Part of a small language model's weights: biases, tied embeddings.
MLP neurons of a small language model. Each row is named by its layer, matrix (up: input weights) and neuron, and shows model dimensions 64-127. Each number is 128 + 24 x the weight over its row's rms, rounded and kept within 0 to 255.
After each neuron's rows, "fires in" lists the words (lower case) most often at its 100 highest values on Wikipedia text that the model never trained on.

L7.up361 [ 90 118 142  96 106 135 108 129  78 160 101 130 153 115 186 117 138 146 147 144 156 161 110 148 139 118 123 131 151 139  87 126 126 102 120 116 105 120 106 154 134 110  94 142 109  97 117 153 138 105 158 161 101 137 117 161 117 154 136 110 155 124  96 130]
fires in: "when", "than", "while", "we", "for", "wrote"

L7.up592 [100 150 154 143 179 187  93  90  66 135 134 108 129 121  85 142 167 153 118 137  99 135 123 135 108 119 123 136 180 146 102 132 152 122 148 126 141 120 123 153 139  93 106 115 100 129 112 175 103 125 133  96 145 121 108 124 149 150 157 151 151 119 125 142]
fires in: "it", "this", "not", "became"

L8.up146 [119 126  83 110 123 103 110 112 168 119 107 118 141 126 148 152 128 160 137 127 135 191  85  83 142 123 130  71 122 108 107 118 133 108 118 149 160 110 127 146 140 150 169 123 103 123 166 154 136 126 158 107 126 123  74 110 115 150 116 104 137 102 151 122]
fires in: "is", "another", "law", "like", "not"

L5.up455 [118 115 155 123 131 113 101 120 135 178 106 105 113 125 128 154 141 148 138 166 145 106 122 108 145 152 126  98  76  96 122 134 148 111 130 155 160 183 135 149 114 151 158 106 161 143 111 143 137 160 114 138 128 126 125 113 171 111 122 114 130 124  95  92]
fires in: "of", "density"

L5.up137 [121 136  88 122 117 141 169 162  98 117 128  96 117 111 116 142 107 126  79 145 129 125 184 171 124 122  95 150 102 114 161 137 152 108 156 154 104 146  87 133 132  98 110 126 131 111 168 174 136 130 174 149 125 117 108 137 128 117 163 122 143 119 138 151]
fires in: "with", "as", "took", "to", "wrote"

L7.up545 [ 80 139 167 165 132 102 102 144 126 143 134 135 135 135  93 123 130 117  95 161 140 139 128 139 101  96  93 119 147 117 137 145 143  98 173 131 115 143  95 137 150 175 109 131 115 151 105 139 140  96 138 136 108 116 139 142  95 116 153  97 125 133 122 138]
fires in: "he", "as", "it", "be", "t"

L5.up78 [125 123 143 163 157 136 161  96 123 164 135 111 114 134 182 161 122 134 122 114 131  99 158 148 156  98 121 167 137 112 121 138 118 126 143 143 103 158  39 168 106 136  99 148 110 173 131 162 102 135 119 103 140 131 121 138 112 101 151 132 142 129 123 136]
fires in: "he", "at", "with", "a", "in"

L7.up550 [ 82 154 152 126 126 161 123 110 119 126 133  95  94 137 125  95 136 169 130 122 134 153 188 108 116 118 126  72 140 117 156 136 139 148  95 133 109 109 140 137 156 132 105 154 101 109 132 144 137  97 155 102 141 114 117 176 151 123 124 134 123  95 160 116]
fires in: "not", "when", "illinois", "noted", "or", "on"

L8.up286 [122 121 156 140 183 114 126 104 132  97  81 144 148 138 147  91 146 119 127 115 129 130 162 130 109 156 161 117 157 109 115 117 121 120 100  98 107 110 116 120 152 163 128 131 115 124 164 141 159 131 135 120 123 116  90 195 106 147 106 109 159 148 101 116]
fires in: "was", "is", "it", "feel", "n", "t"

L8.up215 [121 167 121 131 155 135 137 109 111 188  98 139  91 137 167 132 126 132 150 140 160 125 108 159 145 143 121 109 151 123 136 140 128 105 122 133 106 126 133 129 112 155 141 147  76 127 154 169 163 131 159  77 110 133 137 166 106 130 151 100 137 160 135 135]
fires in: "he", "the", "this"

L8.up185 [117  95 137 155 140 127 118 113 107 175 103  83  55 163 152 145 159 158 122 105  96 122 122  99 140 165 124 145 128 117  92 144 122 126 161 101 112 164 145 161 108 167 121 163 128 159 119 102 114 137 141 156 106 107 120 113 114 122 105 108 150 152  97 160]
fires in: "as", "more", "in", "most", "of", "outside"

L6.up613 [174  95 135 148 166 142 134 132 109 104  76 166 139 159 159 137 119 123 136 102 114 167 126 155 126 134 128 162 107 135  95 132 159 129 134 136 111 150 131 121 139 151  94 123 117 119 168 147  88 128 180 128 166 136 131 153 107 114 103 178 116 114  69 111]
fires in: "there", "these", "together", "average", "another"

L6.up529 [120 142 121 144 117 143 165 116 150 112 136 121 185 158 150 136 167 116 133 103 180 138 145 113 183 127 126 137  98  95  78 100 134 133 116  96 129 117 133 147  93 128 131 126 142 128 137 101 133 165 157  75 146 121 124 146  63 130  75 129  94 149 119 129]
fires in: "new", "2025", "2023", "2024", "conference"

L6.up316 [112 127 136 142 119 168 155 112 148 143 120 121 127 133 165 123 114 149 176 142 133  92 131 150 130 158 122 127  91 123 154 144 156 129 145 138 108 134 118 148 137 126 147  94 124 135 188 143 139 115 127 158  98 123 149 144 124 119 174  89 124 151 129 105]
fires in: "which", "who"

L4.up457 [122 121 164 128 125 140 125 126 105 180 149 118 109 132 111 110 167 116 150 140 152 120 110 115 137  68 146 115 116 112 133 126 120 114 146 115 163 154 105 141 130 154 137 139 118 142 149 190 116 118 125  83 106 116 174 139 132 115 133  98 129 126 147 101]
fires in: "he", "she", "the", "it"

L5.up114 [115 156 137 152 155 148 152 135 131 134 120 109 153 122 147  91 107 141 118 114 168 107 174 161 136 111 134 129 116 154 135 127 151 137 142 119 135 142 138 135 130 194 121 173 121  86 104  75 139 129 116 141 171 106 142 157 112 132 124 122  96 142 131  85]
fires in: "national", "international", "league", "final", "cup"

L5.up540 [ 81 141 141 144 131 146 136 119 197 148 135 113 151 139 139 153  90 124 129 154 123 135 141 111 123 115 140 130 150 132 167 133 109 128 109  94 167 141 103 117 101 122  84 130 131 127 145 121 174 127 170 190 102 132  77  92 106 148 116 162 143 116 133 122]
fires in: "south", "date", "november", "december", "may"

L4.up443 [106 155 136 177 146 135 161 153 168 134 120 112 107 160 146  66 122 143 129 158  89 141 162 132 142 139 134  77 142  92 120 126 155  95  99 126 118 168 145 166 106 105 147 117 146 138 122 158 116 142 123 162  90 138 133 106 134 130 125  76 170 112  89 102]
fires in: "at", "for"

L5.up501 [103 126 107 139 125 151 188 115 113 142 107 116 112 114 133 115 126 132 117 124 138 135 136 124 151 121 141 146 162 115 108 114 132 113 170 123 167 156 111 144 136 167 134  87 107 168 158 129 143 130 176 141  62 105  92 145 136 101 162 108 118 130 148 106]
fires in: "as"

L6.up427 [118 116 101 132 134 125 130 112  99 163 133 112 117 147 125 129 131 134 119 140 140 125 164 146 143 131 134 136 102 106 147 126 114 125 117  93 121 162 125 124 134 174 112 135 149 100 106 144  79  89 130 156 127 132  92 126 148 123 145 108 119 113 112 133]
fires in: "in", "on", "by", "with", "for", "while"

L5.up122 [126 126 101 144 150 115 101 145 101 133  78 114  88 159 153 173 118 113 139 166 108 104 127 151 175  96 125 147  85 130 117 139 139 106 118 164 110 169 135 148 103 104 122  58 137 119 109 169 147  77 122 119 122 140 122 139  98 164 146 111 169 130 140  80]
fires in: "the", "of", "in", "by"

L5.up431 [151 120 107 127 108 127 153 125 139 120 106 127 146 137 111 167 124 125 117 128 186  82 141 122 141 104 143 134 124 129 166 131 174 111 146 130  99 120  91 122 135 107 117 103 118 168 130 194 147 135 167  84 199 136 135 133  70 148 105 124 113 119 135 127]
fires in: "the", "was", "is"

L6.up352 [115 109 115 124 152 168 104 122  80 122 121  98  92 112 135 160 121 109 112 109 146 117 166 166 138 102 139 119 125 138  99 143 148  88 132 127 104 146 110 124 129 138 141  88  88  80 138 152 143  85 134 119 117 141 132 164 137 172 148 118 110  79 121  83]
fires in: "where", "however", "when", "because", "more"

L4.up395 [121 170 138 156 108 132 109 151 111 165  44 137 141 154 147 133 111 143 115 127 119 100 130  95 140 105 111 102 103 104 120 137 112 131 140 104 154 159 122 155  86 131 167 129 142 137 139 125 104 154 125 140  66 137  58 153 133  84 106 149 155  95 127 135]
fires in: "in", "university", "from"

L6.up369 [110 122 141 110 156 156 147 140 118  98 147 134  96 116 146 131 108 136  92  99 157 118 137 127 106 110 124  85 125 156 137 119 160 126 155 127 167 156  63  97 131 131 146  99 135 126 139 166 154 118 150 114 158 102 144 127 156 126 132 117 127 145 122 113]
fires in: "it", "which"

L4.up290 [146 116  92 124 131  85 153 121  97 155 111 138 120 134 142 156 145 147 125 137 122 113 148 134 186 151  94 117  91 104  99 164 153 116 191 149 112 153  81 130 130 114 144 120 106 125 138 157 115 122 206 126 130 109 115 138  88 134 187 109 174  84 129 122]
fires in: "to", "known", "four", "from", "won"

L8.up298 [122 152 152 111 134 142  79 140 133  97 147 139 117 141 197 190  95 144 111 180 130  83  82 158  96 158 154 126 158 113 157 102 153 120 121 119 144 149  98 161 133 156 162 124 119 112 146 175 104  95 147 131 149 118  86 141 121 148 135 126 153 124 122  93]
fires in: "like", "win", "in", "lane", "walk", "walter"

L6.up0 [101 140 182 167 148 138 144 136 147 135 152  85 110 132 148  86 113 160 108 179 139 123 127 133 113  72 113 131 179 119 102 141 134 139 141 100 106 126 115 141 129 114 128  98  95 154 144 182 115 114 103 105 142 122 126 126 163 104 155 108 111 164 176 116]
fires in: "he"

L4.up112 [108 136 109 140 124 147 115 137 137 160 121 154 127 112 134 134  92 128 141 128 110 165 151 125 171 137 163 106 107 106 115 139 127 134 116 147 118 130 149 136  65  93 103 130 185 121 134 109 147 124 114 170 105 132 130 118 160 166 109 145 120 118  73 121]
fires in: "at", "species", "on", "special", "independent"

L4.up438 [109 155 112 113 117 154 117 134  76  85  92 131 135 141 141  93 145 152 110 166 150 119 141 127 110 123  78 138 169 150 124 123 150 144 136 119  99 157 132 128 139 130 106 105 135 133 122 117 110 104 140 154  81 125 146 140 151 134 162 116 151 106 157 125]
fires in: "as", "when", "whom", "album", "what", "while"

L4.up232 [ 94 150 125 144 123 137 162 117 133 135 152 110 117 153 148 124  89 163 122 111 137 116 159 170 110  71 119 119  92 103  98 134 121 125 144 113 103 131 123 137 118 112 127 112 104 152 103 141 128  77 144 119 121 126 125 132 112 134 131 113  88 128 160 113]
fires in: "on", "during", "when", "at", "with"

L5.up430 [ 71 139 119 150 159 134 122 119 135 139 123 121 110 147  76 122 106 143 121 108 124 164 110  95 142 145 142  95 171 122 101 137 154 129 169  93 146  97 113 148 113 145 130 102  70 183 172  94 122  80 102 151 130 120 120 146 103 113  86 108 106 108 121 143]
fires in: "an", "any", "anti", "another", "animation"

L6.up5 [128  83 131 132 152 132 124  90 102 156 114 111 129 120  96 126  99 154  98 186 146 122  91 107 142 154 142 127 137  96 126 134 151 134  97 145 124 133 130 125 110 145 109 122 132 130 134 158 128 151 119 115 142 104  71 171 119 154 159  52 125  84 137 158]
fires in: "in", "by", "to", "binomial", "as"

L5.up575 [134 155 104 112 142 140 107 141 149 149 149 127 117 145 137 136 106 136 108 119 148 129 135 183 115 122 155 147 169 135 109 132  98 117 153  76 122 158  97  94 114  94 107 101 133  99 107 120 176  74 147 122 123 120 103 144  95 147 130 111 163 126 142  76]
fires in: "college", "orleans", "release", "released", "received", "very"

L5.up69 [167 158 142 121 135 132 134 155 135 129  97 141 110 148 141 119 104 146 105 138 121 147 147 107  97 112 194  86 132 123 141 155 121 103 121 105 103 127 133 129 103 134 128 158 145 180 124 141 181 133 156 127 131 115 135 176 142 184  97 144 101 117  92  96]
fires in: "was", "also", "has", "had", "became", "elected"

L4.up547 [120 112 116 136 121 165 121  83 174 147 115 108 149 133 108 124  82 119 108 131 116 109 175 144 129 116 111 172 129 127 112 130 167 128 104 123 117 162 113 111 143 166 140  97 104 142 110 153 139 147  99 127 138 123 141  97 142 105 110 104 135 136 126 115]
fires in: "in", "at", "during", "for", "its"

L6.up33 [135 103 111 142 162 149 120 103 144 135  80 132 140 127 116 128 172 123 156 160  97 159 111 110 118 111 104 131 161 165 121 117 129 136 165  80 125 137 114 181 158 145 125 102  91 147 164 144 151 123 128 140  94 126 167 149 117 146  99 115 133 161 131 102]
fires in: "which", "who", "section", "some", "they", "but"

L8.up321 [144 135  99 117 116 130 119 120 124 154 106 110 135 131 141 183 114 159 166 107 176 196 102 120 118 115 113 136 143  95 136 123 113  87 135 162 119 147 106 127 126 153 144 128 108 127 117 162 132 127 159 122 153 113 120 122 130 162 123  92 163 128 135 131]
fires in: "of", "law", "like", "lawyer", "mid", "middle"

L7.up299 [ 95 150 102 158 164 128 122 103 112 148 128 116 105 145  84 134 106 137  98  86 107  93  82 102 147 113 130 105 142 133  88 125 166 143 139 140 168 122  85 120  95 111 133 105 116 151  84 145 127 121 122 132 121 115 131 134  77 126 143  83 142  81 148 136]
fires in: "an", "any", "completed", "another", "complete", "anti"

L6.up407 [113 128 135 133 105 139 140 138 119 111 100 127 114 148 159 106 194 129  79 149  85 108 128 159 134 143 167 152 175 132 148 134  93 104 109 132 133 151 110 161 137 119 126  58 133 123 186 148 125 168 147 108  92 119 122 133 116 127 146 123 112 146  97 109]
fires in: "became", "as", "because", "associated", "closed"

L6.up198 [157 119 120 120 132 152  80  97  89 164  92 143 134 121 111 152 154 153  99 168 129 144 160 137 156  98 118 160 161 142 126 140 122 122 135 151 144 134 132 157 155 155 126 118  79  97 124 140 113 158 158  99 103 107 105 127  99 123 109  98 125 136 151 144]
fires in: "she", "however", "while", "before", "worked"

L6.up281 [117 186 132 128  99 138  84 110 128 193 144 119 157 139 111 159 125 151 137 186 102  94  94 152 125 101 131 110 143 122 150 138 112 100 123  82 107 178 112 163 150 160  98 124  94 209 168 124 152  86 149 156 141 117 145 101 109 131 117 121 129 140 128 153]
fires in: "he", "however"

L4.up602 [ 80 117 102 110 158  80 157 119  92 137  88 100  86 122 103 192 146 159 107 162 109 107 136 105 125 134 132 116  70 108 135 128 159 121 172 123 110 109 123 110 103 126 133 108 121 125 133 133 129 129 188 112 136 125 107 160 126 171 147 122 156 125 112 135]
fires in: "from", "in", "of", "to", "into"

L4.up637 [111 148 135 122 132 143 122 175 148 113  90 124  81 165 143 134  95 166 120 138 111  90 134 185 134 147 143 136  99 128 148 114  96 131 120 136  97 187 110 138 110 171 154 145 137 153 140 111 128 123 109 151 142 128  70 128 131 107 129 114 128 100 113 146]
fires in: "in"

L8.up187 [ 80 127 116 128 124 128 144 116  69 123  83 103 110 169 171 131 137 127 134 120 107 129 135 154 121 105 112  84 111 126 150 169 146 102 145 153 106 134  90 134 134 146 139  98 124 130 166 148 117 135 155  99 132 136  65 131 134 113 145 155 124 124  94 118]
fires in: "the", "while", "whom"

L7.up155 [ 91 127 103 153 141 185  71 104  80 154 114 138 104 126 132 172 142 117 102 122 103 113 131 118 117 121 174  98 136 141 106 125 150 121 151 137 130 154 126 145  85 135 168 111 138 110 149 123 120 156 127 141 131 129 122 135 136 168 128 115 111  99 129 164]
fires in: "as", "became", "not", "however"

L5.up513 [112 154  88 128 164  85 131 182 130 103 113 129 123 144 104 128  96 162 117 198 112 150 120 103 126 110 135 101 123 126 118 144 119 141 142 161 143 131 139 133 131 171 115 134 172 140 174 132 173 108 137 171 135 141 113 186 148  85 150 120 132 129 144 162]
fires in: "and", "by"

L6.up20 [144 117 114 116 145 136 107 125 111 145  70 126  92 150 146 135 143 106  79 115  87 145 139 132 118 164 120 107 143 115 116 149 141 113 127 133 122 167 144 129 125 142 131 122 100 131  94 154  84 105 108 163 125 124 171 118 137 117 165  89 150 102 129 123]
fires in: "of", "while", "for", "about", "votes", "both"

L8.up367 [150 122 111 140 109 123  97  56 140 154 112  85 131 124 132 175 162 148 146 153 130 139  98 141 122 150 132 114 114 111  78 132 102 105 153 160 115  79 101 134 133 164 128 121 124 142 106 139 147  95 117 137 111 142 132 134 106 143 115 145 129 138 161  84]
fires in: "however", "may", "his", "mayor", "how", "light"

L5.up125 [ 98 123 103 117 175 123 123  65 131 126 107 137 146 149 117 133 126 105 142 136 146 173 131 137 130 133 130 103 142  97  92 124 126 122 129 131  93 122  83 146 115 104 131  70 114 157 158 162 149 109 144 122 123 110 118 154  81 114 140 101 141 143 127 116]
fires in: "an", "another", "any", "announced"

L5.up527 [150 141 109 150 125 183 153 104 146 162 102 122  89 129 150 159 125 127  96 147 126  94 119 135  82 107 136 144 129 110 148 143 121 101 136  98  92 142 123 105 117  95 125 131 142 180 113 170 144  82 151 139 183 133  85 160 128 114 118 154 158 124 129 108]
fires in: "also", "released", "changed"

L5.up433 [132 126 103 114 118 172 126  96 154 140 114 137 129 127  88 197 152 132 120  85 114 125 144 119 151  98 103 110 119  99 126  99 120 132 143  83 120 109 125  95 123 110 144 111  82 163 137 160 164 137 176 138 173 113 127 129 127 134 123 143 129 174 167 134]
fires in: "also", "often", "considered", "instead", "known", "appointed"

L7.up391 [ 93 149  86 112 115 110 160 115  97 122 113  96  96 115 113 126 116 145 117 145 126 128 117  75 160 111 101  75 140 184 101 139 146 104 174 143  78 120 147 148 109 145 164 137 124 125 148 143 158 119 106 132 109 130 155 134 112 136 120 110 106 129 141 105]
fires in: "by", "the", "with", "on", "as", "from"

L4.up415 [102 191 155 116 148 136 134 138 115 139 104 127  76 130  96 142 158 154 151 138 100 170 161 133 114 114 145 102 126 119 110 121 141 100 135 121 154 114 147 149 151 144 144 104 126 122 174 154 140 134 112 160 127 109 137 162 114 112 141 103 165 141 140 139]
fires in: "and"

L7.up0 [122 137 108  99 126 107 121 107 136 116  75 118 132 143 180 125  88 142 140  74 152 120 140 106 138 131 114  99 164 120 103 119 170 118 121 141  54 107 120 154 121  96 119 118 162 143 140 155 143 128 159 116 108 110 130 172 128 156 113 127 111 147  96 161]
fires in: "as", "is", "main", "was", "in"

L5.up57 [126 152 165 127 109 152  74 103 104 174 116 147  94 139 117 196 170 115 123 108 124 123 156 168 126  91  97 155 139 146 133 117 146 119 132 112 162 140  77 114 137 142 117 106  89 104 130 137 121  87 145 116 103 133 117 147 116 131 177 134 141 105 118 136]
fires in: "however", "while", "eventually", "initially", "additionally", "originally"

L4.up196 [130 106 103  87  92 102 124  63 121 155 101 128 128 134 128 114 135 112 118 149 112 131 143 138 165 118 155  83 112 112 123 138 120 154 118 122 150 130 148 114 135 156 129 190 100  97  95 138 154  93 183 169 123 116 118 142 120 119 119  92 115 151 101 121]
fires in: "following", "both", "while"

L4.up302 [136 103 107 140 154 180 109 110 128 117 150 135 135 145 168 132 108 134 115 121  96  64 148 173 122 111 101 179 130 137  97 113  75 116 140 153  97 104 101 138 118 126 154  92 111 110 119 144 119 142 149 145 131 135 113 149  78 135 158 151  83 106 147 106]
fires in: "released", "release", "received", "translated", "translation"

L5.up568 [109 139 153 132 119 119 158 150  95 118 125 117 144 160 125 125 143 118 126 137 145 110 127 129 122  88 108 127 112 138  84 145 173 115 139 109 131 137 121 117 115 111 107  86 147 137 139 185 119 142 141 136 106 104 115 128 143 115 127 136 113 116 179 161]
fires in: "2024", "2023", "2025", "2021", "2022", "2026"

L6.up266 [133  94 140 154 154 129 127 119 122 179 100 130 124 158 170 105 100 102  88 189 125 142 135 171 136 106 128 126 105 100 122 142 136 117  75 129 101 119  90 153 129 142 133 143 161 142  95 111 133 147 147 147 113 125 123 179 115 148 162 138 112 129  72  89]
fires in: "after", "at", "had", "attila", "for", "on"

L4.up117 [117 136  96 113 129 169 119 153 118 131 122 134 166 130 141 171 129 102 111 123 140 171 149 130 152 124 160 175 137 107 135 116 128  82 106 125 137 114 123 122  90 100 153 126 129 148 118 103 138 159 149 108 160 126 108 156 143 113  81 158  98 154 118  89]
fires in: "born", "new", "conference", "b", "boys"

L5.up619 [ 78 117 113 125 145 129 127 102  95 150 132 117 106 143 111 153 116 125  85 139 102 123 177 107 107 114 116 113 126 116 134 158 123 106 204 131  98 145 108 131 124 123 143  99 188 147 145 160 124 164 179 142 131 110 107 157 126 112 147 132 100 137 146 127]
fires in: "as"

L7.up436 [128 108 111 127 138 153  78 114 106 135 112 130 103 129 143 153 120 135  98 124  95 101 120 202 100 112 141 149  96 103  97 128 141 120 121 125  96 159 153 144 107 174 135 138  62 171 151 120 130 106 154 178 140 141 100 154 154 115 164 140 180  96 145 125]
fires in: "in", "on", "after", "although"

L7.up577 [151 151 111 151 116 154 112 121 129 137 165  92 125 111 111 107 110 120 120 166 137 187 127 133  90 128 133 113 119 128 151 149 130 132 119 145 109 114 155  82 148 138 116 114  98 173  88 162 118  72 118 147 206 122 102 153 149  97 132 156 133 135 153 130]
fires in: "have", "and", "also", "are", "died"

L6.up41 [105  95 126 137 113 130 103 116 101 109  78 132 161 173 154 100 109 127 136 146 125 106  91 109 151 128  93 112 153 122  98 133 131 137 116 113 132 131 106 119 102 125  94 116 116 119 172 135  81 134 121 127 102 126  97 139 108 136 145 119 159 118 118 130]
fires in: "born", "than", "while", "what", "whom", "birth"

L6.up310 [111 123 100 133 122 120 116 168 109 161 123 116 113 169 168 123  99 135 102 138 142 105 147 154 139 121 143 136  99  77 104 129 136 151 124 126 107 133 136 107  94 149  91 153 130  83 116 106 146 111 144 109 136 136  99 168 149 132 112 131  89  92 125  85]
fires in: "on", "olympic", "in", "upon", "udhay"

L7.up472 [127 150 118 183 135 166  94 172 130 143  99 126 112 121 108 133 118 110 109 124 151 162 140 165  87 141 105 128 105 122  79 139 154 101 150 125 140 158 158 127 105 138 147 110 166 124 121 145 138 132 156 126 116 139 147 146  96 133 141 125  99  78 115 130]
fires in: "where", "had", "have", "has"

L8.up490 [128 137 170 149 121 158 151 119 144 119 109 119 116 109 144 104 150 151 134 115 109 157  88 154 123 140 133  91 145 125 137 146 125 107  99 141  92 127  71 134 107 151 156 139 126 154 113 167 135 161 130 100 138 134  77 180  90 129 108 136 165 119 117 115]
fires in: "is", "not", "are"

L5.up241 [ 77 133 133 141 124 112 130 139 121 160 123  85 176 133 114 113 121 119 100 140 136 142 152 154 140 104 115 145 126 142 112 123 114 123 125 163 107 146  69 153 116 111 124 110 122 148 114 155 117 110 154 138 135 132 127 146  87 139 183 117 112 134 154 141]
fires in: "he", "a", "it", "i", "the"

L6.up153 [ 85 109 132 150 108 166  96  99  99 127 102 117 134 138 175 129 165 135 151 156 150 144 116 116 129 139 138 123 114 119 153 138 133 126 134 151 134 131 100 159 149 163 119 144 144 105 169 166 111 104 142 172 168 130 166 165 113 147 118 106 146 141 109 100]
fires in: "who", "they", "however", "he", "may"

L6.up246 [133 133 117 133 165 120 130 146 125 100 117 123 124 154 144 138 107 138 111 117 141 125 155 160 111 102 162 116 135 113 119 130 112 110  78 163 102 120 107 155 144 167 144 139 155 107 164 168 141 123 160 149 123  96 102 153 111 154 140 128 141 125 140 108]
fires in: "there", "these", "anti", "animation", "any"

L6.up519 [ 64 110 129 133 144 184 108 112 126 140 152 122 107 131 144  93 151 127 106 173 130 100 108 141 118 128 116 149 159  74  95 108 118 118 113 170 114 153 150 134 116 103  95 163 114 170 129 161 128 141  94 117 129 141  94 117  99 104 177 125 150 125 114 109]
fires in: "a", "after", "as", "described", "according", "across"

L4.up80 [ 59 107 116 144 129 131 108  99 129 138 101 123 152 147 139 139 156 125 118 143 152  93 136 111 140 119 169 150  75  82 147 150 134 103 120  94 147 128  91 149  99 129 101 177 139 102 136 180 147  78 145 161 112 132 116 138 110 157 110 100 121 122 137 120]
fires in: "august", "may", "july", "november", "december", "october"

L5.up400 [115 136 134 140 149 187 111 122 124 141 140  91 120 127 127 133 100 115 118 103 139 111 141 135 102  63 138 155 165 124 166 116 135 127  98  81 144 161 106 120 105 110 115 120 111 161  87 158 101 113 144 127 148 119 151  80 155 145 137 132 139 111 152  97]
fires in: "he", "it", "she"

L4.up552 [152 135 135 136 125 137 128 153 116 135 127 116 124 107 126 117 143 108  76 167 128 138 160 135 135 140 124 141  91 110  93 142 158 116 162 132  95 158  81 134 129 101 122  94 129 116 116 168 118 101 141 194 174 113  79 127 102 145 163 144 124 102  93 115]
fires in: "of", "had", "have"

L8.up354 [114 136 102 128 136 123  83 102  60 147 112  94 132 138 148 147 127 105 126 134 104 123 125 115 141  85 113 107 146 113 133 165 121  93 129 175  79 126 127 165 149 145 153 114 112 145 128 175 115 114 140 123 121 137  94 109 128 114 153 107  91 137 125 102]
fires in: "this", "when", "including", "the", "while"

L5.up293 [123 150  99 144 126 147  63 143  99 142  75 139 108 136 145 107 152 104 105 136 113 139 163 120 153 158 141 147 177 104  91 130 148 138 154 133 132 170 112 127 131 146 111  93  95 118 158 137  82 124 125 139  67 133 110 123 120 125 121 114 135  91 136 131]
fires in: "while", "when", "what", "with", "whom", "washington"

L7.up495 [107 147 133 100 141 175 105 141 139 141  99 123 121 136 180 105 137 121 119 122 129 126 103 116 144 120 118 104 116 143 128 127 147 117 103  76 114 145 135 136 140 214 124 134  97 133 111 165 131 144 135 154  79 123  75 149 111 148 129  68 157 155 118 121]
fires in: "in", "throughout", "hospital"

L7.up572 [123 136 117 144 113 140  96 104 117 160 102 136 143 124 136 113 104 145  88 175 156 130 128 135 145 133  95 116  94 123 123 157 134 118 151 158 115 127 124 159 122 143 156 125 147 155 155 129 112 133 168 108  91 141  92 162  94 155 111 154 116 121 137 136]
fires in: "in", "the"

L7.up2 [100 146 168 154 128 105 100 143 131 144 114 116 129 137 111 106 149 131  87 128 147 113 141 102 121 135 121 109 157 112 140 128 192 138 125 175 127 162  88 135 102 172 115  98 132 145 118 155 113 152  73  65 142 141 152  93 167  81 109 112 117 107 122 159]
fires in: "of", "soundtrack", "athletic", "court", "complete", "concept"